config.yaml
d_model: 320
n_kv_head: 2
vocab_size: 16384
activation: "swiglu"
positions: "rope"
rope_fraction: 0.75
qk_norm: true
bias: "none"
init_std_down: 0.0
beta1: 0.93
decay_shape: "linear"
batch_tokens: 32768
seq_len: 256
z_loss: 1e-05
train_tokens: 388200000
MLP neurons of a small language model. Each row is named by its layer, matrix (gate and up: input weights) and neuron, and shows model dimensions 0-95. Each number is 128 + 32 x the weight over its row's rms, rounded and kept within 0 to 255. Numbers have three digits each. A neuron's up and down rows have the sign that makes its largest values positive.
A block is one neuron, or neurons of one layer that tend to fire together. After each block is what it responds to, as a language model described it from the Wikipedia text at the highest values.

L2.gate42:089134101091134139167149102138094165185122098135151145072149115137172150140136148136144142164104121140125126119100181087163169158116146141134132150127147117094076158093087145121132140190155140106102173162138104132101113145085120162144148146172118153153132073156127076194103115127088107154
L2.up42:153068073081136145144121161108144115157150126145076074131152071097115120142103191170136129140100060091118120087143138135084123115170077107156165132132130137078110159160115186133199141134125174102139160110118177149146161091129083176076170116115144148130110085098124098158159101131144113115
L2.gate186:120137081117129082170162131166193180162141152129133125091149135207075184087208123119135102110150144115101111188177124062145138119123125107118083134114112135160140170150131163118104136129091148156162138114113086143118136147150139103089117143108128114153120138110126134185118167137155146164
L2.up186:105112148126104101164139139098144110173167135135177113119118159216099162147175107139123137178103152103073160150090100141084134105138144167165094088083115108119126151102097141200123092136138117168121198098148088158109075065126129055136125131156086136140129091150129194155165162132096145130
L2.gate349:106142150109114122106120196152105075103176141134173169107155120151127145135081062140177136210098081146109132109136159181175107182132083082167101146175136093108146154144123085060108128050155123134136201122123146134109118126134103109120078097126082122185154118150140105056148084166165125166
L2.up349:169083185140174109167149144152122121142139150127105120159116163161139139194119155132133192141102104130157048100099099115174100080119120099139058104121131099173121151179114133144139098111137093100098150097128150124148102125130142116155133128173129132133111151152159141057128139113082117123
L2.gate355:109123119108137194140144068111167156119116162093160111150076079114091165118145146105162121150099106097144096135124065197121167124134078154171111115121155119132105165097137146141166143126162189137118172110130087155100135118091106150150126118109068055056138128077129125177133122117118113105
L2.up355:098173157155142130140151101061109169112152093130039168141115160139141101151115154201121141136152105168109151100116152183111172175049127121183115113072112087101083124126097086132105197141157189114173160094144160112093082174161097131135177132093086107145101108140069064162121135129112128103
Description: Mainly well in as well (as) and well known, plus other pieces that open set phrases or split words: body of, mid-, un(rivaled), pre(cludes), $.

L4.gate147:142119089174104100152096161142095112141160059139150155112148146141127125086106111121113121089158071126109121124146103167154109084117114107121104123148172101150123085086152136136168102125110121094157171129149109167103130068147105167116040146139090116132129183149193090151090195156123187130
L4.up147:136137153141048115147101108124070172151089064100117117105186150092110140103095167096171087087131113158111126128173109096143125065151121073058157168095149092130167156136167158157083091124115119110160091197166141122122165124122132111123106092112104148097099198143078100145075143076162119107
L4.gate169:132101063135138121090118141104122172143098138137163071146126131102166106146088104142115122167119125173107170148151170180173096113123181159080120143170143162163122135117169173092095172168140134103114158157159113138130137088157144130144092117091142105142099182158153106144125119125207129113
L4.up169:118127151100127090137130133127096114111076110122132089120137106144121109148086147086079105141113126117134159070150152121118075097189124107051075105161160168134174106142141184125160157140089138077102155142067134178090125168179117153126187198120093126181106111109133164143112160122114158146
L4.gate223:153194151156148083096104171129118117112125108170160167108163162158104094104171154088146076075145109086173184144098085081143119127114150070114097121113174107146153150167125126138168082109152221178096163095255124107132091137147105041127114121095071162139116156129130132154090137095135101137
L4.up223:145125095128076112116130155108181178096139118096116179118172109085187108098068176132150151099103116090129192114141098131142123079131138080112085135117098118114147094121164168090143153110141127167130159137197085099174092168129135128123078135113115130128163069167147164131096136129072155196
L4.gate496:180168127115180161132118129158094057087140122136102115133126133147182097132149176125136137194129152125189211129156149086131127094151112102144116138119118090171103123129118108199170127084086062137124200147119195175183136157125113133097124108133051149146172127092108182185071139191133075129
L4.up496:152159102079088089131096070146124161104119135146198084143120056138186159140125122171109159073077142177110123146105125156127154057064146063163173055134155090135143153110099145069122191159111144108093037122185145131143143110150139136121101147137134165132134149131151111105075126133114120139
Description: The main verb right after a sentence's subject noun phrase in encyclopedic descriptions, mostly is, was, are or consists, as in "The assembly is" and "The webcomic consists".

L4.gate72:113139123128107074091096178094152143113104124163156099190123151112060041123099115140149127099090121080079091141117151110098137089143120138108105132147119122156110121151165166141097122134134088114162172108079086156050115141091075087190081168126098126066131128120121129148196171124114190103
L4.up72:149092169131213100096102152151190112105121130131118137229060143093162053146133084131119182116123102131136152088122172201109140116150075104221149077169104107116141126110166147156119084118151128114158132155148103141149147143130170064082117118103153109111101149101146122137095099121128101076
L4.gate530:166098143124161118113094109158107148133143065151145135140080149128100000132126134150168124126126140065204163140099160171146149125158081129173099120193066104194136119128146190127117106098139150131157124138084124142092157141137125105162115137159093119084093127081136119095166143080122150086
L4.up530:105172111131169148084161160133122139087090091200112107108102129104061114111078090136116118138106141101187127153092177104140134123132069148155142178101120084153126170091157130163109070080117148117138081171119079091072163160088126102141089163134066123110107083124152153132173157080140111096
L4.gate536:109178126124138134093108171117156088121128160067144087116175084195145112126145143115145084180158092118170084084244142125167103136109120178170181166154117133078105122095119155140136114151149141055148122082089136087119069152126212170128146148121092152176142157134117152147128114151110134098
L4.up536:094160131100176122139128141126152105149109101118144135132152139096158093125112137097142112102138140150173177137140066096130110118109122097139112099092132116124105083131039192148101108136143180168168158075118137162167110112164106169100120132090163128159189142136217058132118100133170142084
L4.gate616:126108175062154130110184171106157217172088132164132179197124164188113096164129105131163098171143096147135070146158119173066100146136100157180165104134071099117166169126131160112120102130133146138119181164115173111117104074181131142107104126142117170056158152107120160153103139119119122133
L4.up616:133140121110142103110124143075109128123139117176128105093114180092168116140091081142127108131196164046206132152151134158149138131114089119157166101133088103081187082063107103124109122134172140148052142133104122105105152184150153115139166144114127197107073166109142162112086160105152102074
Description: Final piece of a noun, usually a plural suffix like -s, -es, -ts, completing a word that is the object after a verb or modifier. Examples: assaul-ts, sec-ts, committe-es, claims, information.

L3.gate573:168148106091192158168099149171121130151187144116145090102150110125155129122122138125128170106189099145134169139144130086117150131165135107096164129096094067143086130093140042091099077133122145136141148065111118154162157143152120135099137108119143113130113122100176086206141176147198138129
L3.up573:123139146108180151122106109144134154135128141080093149147119079095130069137109126136124111139070110096080100109097118128115063111124139116125166158143109084140092118106113107161120135083137118111126167186115169155161096127108161150096136117129157139165134168116126114106105121095137155043
Description: Short consonant-heavy subword pieces inside longer words, mostly foreign surnames and rare words, e.g. Gabash-v-ili, extra-v-agant, Lid-str-öm, turn-st-ile.

L2.gate36:152096117188174090151114123145138125134175102143119142108104108154165065115101159111116134057121173108074148193101066103139116149108072121131174100125103107179125070110121163142132135147109124129088135126178126140111179101086159175173133139134096126099181137149090179144105084115151093173
L2.up36:065102086069127058120144128121107163127128138139105140190093143179134150136060193186101122127140123146108068137140139133158144084147131059161067123131117123193124091113167184114102088179114069128115086114092109125050071087124158083085113097118130146121149145111160143100120135140173127121
L2.gate147:122161097154169141183109100171089144108147075177107097104129093129162132166116072109100124069068167104137157110202177159136101069065104117189129123176125142100130136147184133137153124166143193053078109136182104147132104076119079135176071097100157156143176115154120076149170217093153143132
L2.up147:044161136149161128148132104137127096141038128071126094125102140130092093082136130120127138157120166126129148183113161164132134133107118105207142121128169099132110139173171141157167142146084198114134117100191125120173142101120085132112139127115147099168193135102212140138112206165128122111
L2.gate370:107082156092150089122126149167160082083091132119175062149083076119162119138134155129103152059122126094138166107125192108137116139150151147147080083129164135148081148099119108152133053144095213121139113163102080130114081114144130120125141098148169149144191163131109145169122175112110104108
L2.up370:089169123123120098145117130159136137159107056086137146190132132187130147093156164127141157094101119181108127168130100117118123103085094170154098121132130132134130072144106080134122130161138101132128103215162113104104111081138140110085190129093076080162102164063140140110095056151179150060
L2.gate607:116126161140088130223091091157090133091106069128122154108182125126157153160153120158066123097164132118114108174179141147019147104116092115180213072145115154111089088149130190142152177113106119134126135055142116121173171169159180176103099124106123142179133103136110106141158149163142128181
L2.up607:089157119132130142154087150192113146137073159107093159127087165134148154158159076153141176087197105188142133113131110133066182081123099137141195106143132156128111121117107184156088146130123068150151159103124096122109103100124096132129140088050181106117084169104120140104121118132149135137
Description: Prepositions such as at, of, to, in, near, for that introduce a place or named location, as in Battle of Hanau, trailhead at Wintechog Road, departed for Espiritu Santo.

L2.gate357:144107183153114099066119132159118181136157101104183189093139113098059129167162113161127093162168117083074167165122175176114172168151167145124082102169100081115103157129128111177192091167119127104109123172103089107182105121198135122109134095161103095144113139091162114115112138141129151105
L2.up357:116160124086108097075083137120083160112084164171142101118090175142058066115109131146145098112129189132140126141108145127202099067136109089171093070088152172073131125136150084186140076098111123111114101161155151172143132131129138167162122091132136126124148105108120091090134143153126166138
L2.gate452:113043138149100140137157144135083135147069111113095121101164140093074190122083132187129103090104133100178089185163115158133121160142087116123072054158153109162166109147127138085153101068135136121123164101110133131098119169092099113135081150138033105144150078131060130125077142128202085104
L2.up452:105103127094137149100164131116150131143141115179109139121156083111118158134172154171128111141161185007089197177166158164123149120139079108162090116150144149150181172139116073143128169147132133131142139181191156177141124129136110156114146147165080139172100138198145135115075108092092152093
L2.gate504:192107130136067108152154147160115082142085144145135116120146067158103122175107139157175107168119148126134081073095120133069173115155136134123136171171089173136158142111142152148134124087169095082138103117127156159142047151061169124137159146143115180185093157113126123113093156121139119079
L2.up504:051109146171145090074141112075129160158156153132094125138145085071119132083101141131154122076096173115103086169116125121093056105179066083077102116102128103137208174154092170132127149125132113131137136147139094148164145116102072090112159120120133191090151136168148136121138082054154141098
L2.gate578:125123168133181049133170120093114182158094092161116095095157128068116086078083187134061154108194105094158120076136190151161169127096151105084090122156139100069091120137091070089156095124162129108152121098151090151094107145075164146057145149169131110118128136138139102105104092149109154106
L2.up578:107124145089138127089135126142175155108139119134081128174146088056185132140123131166139127158128159106130108136121112132144091090156166102126128105168083076167133085074180163101114137075093102067132159210203128147112101151161115149075179179075094104089091115170122132145125093143138138095
Description: Word pieces or modifier words inside fixed compound terms whose ending is predictable, e.g. sea snail, black rhino, natural gas, hardcore, monolithic.

L2.gate19:109160097142141110093192181118151158099090120143090167094124114093073056173161128086160131140106141119086121111160106115147105090122101100133177059144084103202102143116112167129160158121128119119162065133215133128117139100174141195146043147149107116101148156155157130108118077197132158129
L2.up19:109148124183125098119139156129106133081103129125140090150188139161142183115120093086114137120085158138187167146160116128141150117122132116128122099121106228219089131139104115115103173105196144079182096146139127121117106121101129140121153161128123131122142090110114118088164174170120113150
L2.gate296:062211111192120076149115164176088096114096106085110164119102120144162117099090189076123063118140142207093097103116138119219143096144064133099104155128153164101091134127178127118122200142122120106119152154154110125046087135112090160185101044106141085084161133091089100125122111151178160139
L2.up296:155090130129099096164091145088105161099124195138118132109067120124151154129123099157107232182112112154077117184148172167133171102083134118096152104153083160106098076057091153080140153148141083155148075163084159129137197155131139188138101128137092106155068088163139149137124149119091098165
L2.gate326:109051086193157114135114091119121088122095102069084109134082082139122116136115127100129147165150106184149150083194042139164103123095123128127144132145154103113099108127147145148118125117111121125108209143135109124138097093122159130124118124111152150086172138183076188141196143126153165181
L2.up326:130076133205099154222113156118121098110146135055096068107100093127107112141114093150114151189118146156117127090172078161154074162131112154143169129095149148077072149145043107084067137120126174171123121136119108120190113152122142142142120138113116148130100096153112164131180127197143122068
L2.gate402:123110174117117077093122169067181127150145102116168175123108097096153147068131111098104170120137123158128107096163073132126131161180148090045190141108220172062112104202113124089095145101123158152131212101175093163122128129164160159182126109110152103139121108139178106170154107135121106156
L2.up402:119082150163094063157090155109190100100100086142158139068139176195133137058150075062120131146155119155112105125194117157155106091152070122077147117159179183130113092114080138080123186139155112138138122128186101122115068155186152110097110119151177107117143088122122170101131091138122134117
Description: Mainly the colon between minutes and seconds in album track listings (3:30, 5:23), plus some hyphens and colons in lists and tables.

L4.gate63:100106128184109137134143121188223133120124091191135164166073126115112168100154118114143152171121139144073145120104163138211124058129120144165126145051146180199060095132146143136125139124102032064200157093096163123118145101154130081105080125106145124119120102092114146170200130097127159128
L4.up63:114076118153094144072084158138076128089153076151159148193109121070139178186088120072181066141165145123101125186106129134139137158062162108100128122113187156136120125099187160122112130123136072148107143128099127109090088146149175182113157125132126132132157145083107158114119131146154123116
L4.gate533:115123164093141109127132130119129197126156108174132136155090087163045142104124086112116125160150141164061129095137159086122147111152124141120139146116122151190088139217140154155118149117144112121082096106159093210157084139109085103184135129063065127144137074099087172192133140145154093137
L4.up533:159155140123103152155146061142150156141165141121166085063100130122133140076152128160161125146145099155124122102157157150196102093124131172187150132108097170133079140109127215208074168142095120083100137119143105177173116107181127093137154148113123103118173175185075161116133108170172184141
L4.gate539:190104084106128164111110173131128123098102135124176178144103124164138100092109149125181114176204047116125155082079152119160170082104122116128116121114090125103125147110134169130095110143081162136093191134142177125068133082116180137050119096113136059121112175137145085154138166119110119184
L4.up539:103155135137125136068155155077087141163112125172091171198071088119115115124033162127202088112124099113098134037055159155111090131150118135113061144135194152092115130159137143163123183118151109105147164110103108188141136127122129108121090158109099138096136121075084132120085140127090163146
L4.gate581:081123115098121099082116125073149117132113084132149083118098129109120163149150120156120170120146096116162132142188166101101124141109194160119154131095103180144109195128109135133083093133129130120135172140086144171114124114158151110125165144075109146128148136106121150142126132121142126126
L4.up581:106115099190124162127083188088139108115131129122140123112072088064186138098105070126110123106129136097160174085153129126100148095136122135167170096091112121162158113077100094142140095110164130047109130173141184076144145106190145162091194163086139193101120139088099106114153141111095101120
Description: Early or middle subword pieces of multi-token proper names, mostly surnames in tables and lists, such as Sav(oca), Golovan(ov), Gu(errero), occasionally other split words (W-av-elength).

L2.gate2:179138107111142124145124097100134117099162112105130088081108113158192154137147071159052106088113132127198162171136128137169091139164132140087168105151140067162105152106131130128160102094142086119177144176139173167191132106114153126112119084064129144138174135110105114148100152194115129124
L2.up2:146140163112171149114157121120142132129125139206094075099114085147190141094104151145139107103122098063162172136151125166169167085122067132089145188152155129157137111098119109112126102058084133133157106110151136112149181106169087115070155096100087195134139165076157133158118149139082154092
L2.gate46:133107123096112142133101183157127071152142153157105118115137130128104151078133129090103125067108150150086133177137115186104138106108117141110127112123130012094109169104077166170177163124089119135135162100158127126099095143107152133148109138144105100098160126092148094143101231073159139039
L2.up46:166116157147113133132112112140071166066097066160096106104123107128195133167157085093076070108095103078193141128131100199125166073100124121075154102144106105100173096100109196136165118129137157066145084112121168125108098132116166138114115095100100082130146121107137139176122201107147144073
L2.gate459:159129099142115114161123103126126096170132141068117084103163153145117164191121221102138120047114171138150132178120181167119115139160145145085185106119100092123120080159140180132177141082175120147127113160195151128101089178173162131093098122165122085122153082139152148125099113168181146145
L2.up459:145141135134133177154112090112192148157168122059129168135092178142103102105186122083167159126160100144142135043140147092144127129084147168144136162168115203138149134091126124121168078180125047131154131147090161171153111092149109169091155089090076129188134147163180131098123170123142104117
L2.gate626:121102108149141146129147094114090097134146085121107067122140120140117173139124140142169161131119153106124135103157077152123073123167142101040143149135136120132110066121119114133140116170128140106142141080135127096132132124145161145160115079018111111103161073141123136148176076101143127167
L2.up626:115117122147111180110077121177132086101124077078120102100142072193104110126109105140111177098121185105120203129114048126137121123132085167059137112121136120118088122174160108107108106132040089168119096126074168129153096093134167135133093108152116133032138129119139173090119113047181133125
Description: Main verbs like is, has, had, have right after a sentence's subject noun or pronoun, strongest in Wikipedia opening definitions ("X (…) is a village"), also "they have a son".

L3.gate221:113178088079079117123133145096113127106146104104124101104088107174125084131125145160173163141145191110077163205105163172136192161210157079119061113062172157148106101122189087113163104112126119114098102155138108133156085147155097108193172178191134140101111120127149110143119128202096130128
L3.up221:132107166190113144066174104080060167137080101129135149155098153137112083127184124157090144063184138114120218117109155107093131150150125095047162090157119158102093135133068151085110113058114142122143140118060141074111124148081150104130110178101116115161134083126101131168159109146168160148
Description: Field labels, units and heading markers in structured Wikipedia text: infobox lines, census stats, tables, section headings (Total, sq mi, ==Education==).

L3.gate345:109055195103150123179112089082144098136153105055164181088094158087139160146132082135191085118148091126126147140115175158152116161155141134127149112168138151135070157135122097151086093095182143150145089092170123127128047137091150107064134058140115120148096095172149139222106142117150115097
L3.up345:130134182170120132135096131158068155155168149073074131135095184186185135103158133095103149087150155138113122108204129115154115206159096121169090124156165110152088125121119114096061128132125115143172124099128166077105120146049126099110108129115066112087124127054146133164154130108147111165
Description: Second token of short number or quantifier phrases, mostly sentence-initial: Four days later, One day, Many of, Two or more, and score dashes (18–0), plus some word-end pieces (Moreover).

L4.gate339:158154112199135125103131084083153103095161103155103132190136169133105079190068121111122153128138108131070109153136128155178169127124160162163122096143122102161136128129101105156131156134111108131179175181136122144137106144108096202155139127144116119135097076162178135148122109061177158144
L4.up339:092094146082154190125116120081126079135203080109062178111136135102174183122088130130097146153146162070116124071148152156092123168102118129136165112142075162155083140144144104068106121181086125106072130155152125129085113134085083124096133150142107140100115088112158174142133160157136107136
L4.gate571:078119119160178101135164077129138090177103128127117111188115072108148119073103137105227137168149093101084127120170133166119149148192087136183100083097095129144102120149110145069089138177167103073193149111124112153132171056128111121075166093125079143109109164141113103132099116190152177103
L4.up571:107124132160190134080068083095110108160111091122130134179101123120107119173137138143117193128154141110110091101106203199148157143076138134095117127141137196113088155174148128133096144151202134144114139170181104199155095150130123133085120129115147055108138213121023122114100131160054175115
L4.gate580:116121134147189127144142103111158072103170115088137168107134155182099105121127129127148100118091131126124117167182085192225081137174103071164086118160089108120132107114117118132182162108068088184185148173134155141110184148110112084152077191104158142158154150130121128126201102170135127194
L4.up580:164141099072125152115086156152139094097114146156073158132121087165112190112126194124144137221123163120149104105155085080199111129126104143113124097135101135107096122119095077134176174183156141182155123116179123125115155100108124074060092138142138185175172164070144148158183100181158161181
L4.gate622:087121118122150158153095146150148103092136147059098104156100139132112147123113088054153137092088063132150154155118108095176056144076097128140137149162108197092168173093122158083121146124227139145137167141169103156141069159061144110160105141095100153053174124161093123197163131118129208144
L4.up622:129113093107150125136115139113098080067103171097159084181096181144111114078089118141115161099179079153100142150178123113136041126124077161119143127103138161116123150120112123132157173086171164133170132178132103153146057153128150147130114133154134128086168078114078134132119162107088172147
Description: Colon between minutes and seconds in track running times in album track listings (3:45, 5:56), plus weak scattered hits like "as well as" and mid-word fragments.

L4.gate128:113086116104120090122175106156104098123103143110138127121100108149151055141161097107165159053166087109106128142148125076151159096146108203122123123103095099117104100096139126171166164139160118077108098144151051108108098119135150081126140147066100146129152141148161123199126142161062113164
L4.up128:097130101084104161115146139171141081173135175112094137146115147142167140174133076138144104117122165073132104168145148126133163114116128157087136148113077134121160100150120116186109183183143133091089108139061119093118085169095181146123120154056125136150187151176143113139100130127128133081
L4.gate208:144109161101129122171073163108105118096119044055106152128057123125099077149161132131170178105124100158114131116148072232100178140121129174113067131141086110196096137145154134141126155100123128146052153139112092117100072145144146165112097144229108149130099166130134107178156053145093139167
L4.up208:034190154103163165141134141143144118104105111096065085117149180133141090091108120134150159086155158156103124122101154168146113098113166183112098173102068129128167162088182092128137128179087141131091142114102147130145166076133169144119150151112172159151159095105116179125166052141130191094
L4.gate482:100187124051155169127154186118084127077164120136082188100105082174106141116155129174161091121144166157058140101126182161103174081091125169139112100162149149106113130087153141181125153101135132113108131128137159116151084052133111193136130106102185144153166153125127113173149129146117115115
L4.up482:108190091085164173133158159119097177085146110118107096115129096162125108146148118146152116124125119137135128115107200179110176084113075169159131121125173151135098124134153129143087168068157099133097082174104141120170104065149108145145135090122161092177134128161064099161167144153117112095
L4.gate584:108144072161137124075092118125115140079123106075141034089139179071101144152133097022109138106150129139138096143157111138137141135171083167137138148181087131095076096112117193122078115101141148091096178098168137174071074113166135100103114165133144105061162197170095181118124157134116142154
L4.up584:076140071100130171137135105109133134132134127158143152103113121090148105166128130133115120102115078051114133165105118093158155131130161135135184148102095151083121134081100097103134164120137159098154137090126140145137138116144102138052151126151185143136134137177098154103055114186133154087
Description: Prepositions, mostly at, also of, by, from, in, that open a place, time or institution phrase: "at the forefront", "at Minnesota", "graduated from".

L4.gate116:125123113100156175142125149109105143137151114153153130119123167136066107132121117120191123128182150119116153143149088104120153119170125101173144108098174150204123167154102121068089153136173155158128108127132081150113075139106120142160197149117132118115153116132142168066165181157163066121
L4.up116:147153122103105113110137127080126126084107106155093192156109142204090133131093142150149115109139144113106177128048182102105114165081081129132190159167176119114091151118145137094171093144148088124161111089072088088140133145165110088109116069177130104090108133168065114114145118106126110101
L4.gate457:088090137092096109152122138084134129091176132130108132099160135106144107155195097126109146135162100088118171116181158145106149173133075150187166124077070137135130124169154130149150085141134191178125134084119136129099164169135160142149123072093169164106137185121200083121100146111094131189
L4.up457:131141143105114115139099155092130161126126109096099167079126112120154133190172076173122188133141148148111101117141151115116144078125049100134154160123056191147081182208186063148147092124086113144110090136093075107123104096131125126088136179102097150143133147090156113194093132140120138142
L4.gate525:109138157211088128089143161132126086112104143174131137102092155184099113157140114155136092114137162110105166075164104160144098081074169097165124129156142144165084085100163128215134123124153130085164148106126111112117117120113078069178121108176128119135107189120078094088119086142096155127
L4.up525:110097160168101189090114141110130182095135117120133101140134106159135095138070113143145099140180109146136189089161151153057085142152133125156163129099153132127186121120157075122109144153145141129098120132101184100118159086145189063114146091176146165092183127099145113150130062106134083113
L4.gate546:132142140169147089120119086100136195137141096126138168132106111087129150128142125198113141063138123153072205105084129125160088103140122083111171079148145104114081154154161184115076172144105126170106138075112091137206176138129185086150090100111142174109172161123087143119129179183110118113
L4.up546:157134160168130088104177185082117095135028128168118183136152088101159118115140177098099136051138165090101174150144145182132137121126120055130130131151122170132149151161141081104121076144108145144103052143119105153179157075154125135120140100148142121093126152146154178147131171167121171166
Description: Numbers and unit abbreviations in measurements or statistics, such as ages 18, 1 in, 1337 m, plus color words like grayish.

L2.gate351:121149129162093037203082096091077169125100090087146152136088130081130097160144096106162140114115132155172124104121121092093099153101118142112151176139120069094119030126098137157178133083094105114124104111085134120111074186123109104133105100154088107170103114127133117131089181147162098174
L2.up351:084141159143117137091187126124119139145116133127162088148093086114143158092155085065124077080070114157101152120147124103076092149129072114154095105166199141117113124111165098191191110106153060150127166106128101182044048128090102149145186135119115118103124117154103109103162129107108173141
L2.gate560:086171154067135165098066113124121181162090090126162091117147110111152122137123125103094129156170122135153167124172101112164139185104055117127157168110098141141096113152108129132135080140062070089086183141099144137214099090103153180094115115179184131106159125137106077102087109133128168089
L2.up560:183089144120145166051069102174048117080133135092156124130179117118115114143113151122139155171173166097120136141102139114148124157177123160187152128127151121142165135079052112091072107147127142081126151194082148161080132135113109141134085131152132125131217134198132126117122101094152117154
L2.gate597:128127130112069086131115148145140192144150092062107127137123155110142108103148127080164169068094093161148172131165161095148100135153104164095159091197068137162134059118158117162162201180121111076093147136123127191144158139115149120113151169124123163103213110214129123168084128168124160104
L2.up597:147163118192136160100154142139153102104154114138134144093145202055134108136140086143119142140096116110101099059127115151124129119169144147107112155146152107088142170148108141138161048171101140081126152099185116147120137160116134164152149088129165102146135105166194155200129170095155081145
L2.gate612:130153084159105183092135134127122137118086088165178198146061145122146176147139113171145089116106171128137183105152173164132186087166122138159091190156185147118149091083100079101097116149141086123138139151122119119113132119106123176119108119070100171098101133076098096120101109138113124111
L2.up612:124118116116098081125135083150098103181115128122131167193100083105082187102141038094098080149143208133147088057103133119124170112128109107151141151147110072141086116177110153138150122133153114058097120138152141171053066135162128147101211120054114115216122153096116110139153107091122137118
Description: Single-letter word pieces, most often v/V and sometimes r, m or d, inside or starting a split word, as in extra-v-agant, tele-v-ised, Monte-v-ideo and (V-IE).

L3.gate26:072154134121140141169235147160108199190157136176114114097132117159102101151103146078137097152105052209118189097191132162163132125130093170094192135178115144194144124127115118187101109113112032105114118147156116158069218145170107135106149144151096139131120105171147106133121118159116139174
L3.up26:093105121136161156068158132135149141143109141179143149080136096175146099155133129145097170098124140132176106138132144095089127099059169191115128144184193098087081108139188139125096092149118099086116177089174154136092129138169079140077072125131173092146119154098152172161061117176175166024
Description: Forms of be (is, are, was, been) or a following adverb (both, also, not) just after a sentence's subject, e.g. "are both", "is also".

L3.gate426:097071138126122142153152151091124095184105125164146071148101102154117116103093113120174154085140179146136165229071099120145092110109102100139172188115183138142150156113182128168091111148123155142163074114168051155082127153105142114108075155150131183122157162174124146112106101145142164181
L3.up426:101140102160216098141136161121158120138117135154115141100147158112128143135130143156102127131147101182117105108078065091185135115123159065086133105094181123144115148137137129143048167125146138098177110121125136122128111115108237111100125097087164151124089166127082154133157096157081088120
Description: Mainly the colon in song durations in tracklists (3:30, 5:56), also list numerals and mid-word pieces of names and rare words (Juilliard, Elmendorf).

L2.gate21:123096064170158123155075121146180124110121132158127135104099141058155066153126181171175154135124095120141106147089107118144163098173080150123142107166122120096100141110138107126069151134163145140157122121097148118073124130077137160130127178132096120095137107088158164066127135096147125109
L2.up21:121169104089171052198167153133125070101150130123104164147125177094130082135118118087145168126130101160098129144166096228156109127184108155141101125138151155104092151183182149103156176158136124133134159118130068119165069098085123138143070185128130095121146115118202130076135144140156147103
L2.gate207:109162174117139091135138150156166087137164068070188128141088097082083067059114099153168141124157072120066160102130137156071108088176086145163150100168125124137137181108170144146159089117171128120094141140088076137099134117155150121118150142126155157089110123098155157109149097152128130099
L2.up207:131161141115109130121073182118134144097117131162121079136169134151067060126053101114071144170161163114119126123135128132094169151118124072183131112123139128134055073106150136114088108132111139095111137168089083166063176090109094068135133064133130150057102113123093138170122110133144160083
L2.gate583:136171106114098105143096075090130095111088094132162165128141113093075163037122140055079107096176051076087087126117112144107115161124114189140107074101093121152115133153176135131175184151071171131195182101100133180142166125159140111089142140074073146117133121153147098162110152103185154102
L2.up583:156132112078112143072116105075117129124118168220078154131214127099154090119138135161118148163152128148064133114128126146061151170079109155138162096142173152109056096139191063168147128119133140093165162092092103141096141171058134136124112160100160140107126154117163070086094132148162127134
L2.gate636:094170116137140122153082158130159072103115156134139136185093099154103079132124180157074200146088076088135075155159157141110141195127055106100108089150121124123158136147155162143130039132110122144171108170126104111086119040131160146118095109109079116147095132106095151096125152155111130074
L2.up636:125100207118186097109124156174201125106139111158135157164140149119146097130118129100122140123067079126196102102084194160125126190183086136171090161152108150099095134141094154123112111135145127077164132161092128167140178096137154157127168151092115118125075127089123156109077136177143129063
Description: Plural collective nouns or noun endings (regions, members, ancestors, versions), and words in wiki section headings such as Discography, Filmography, Works.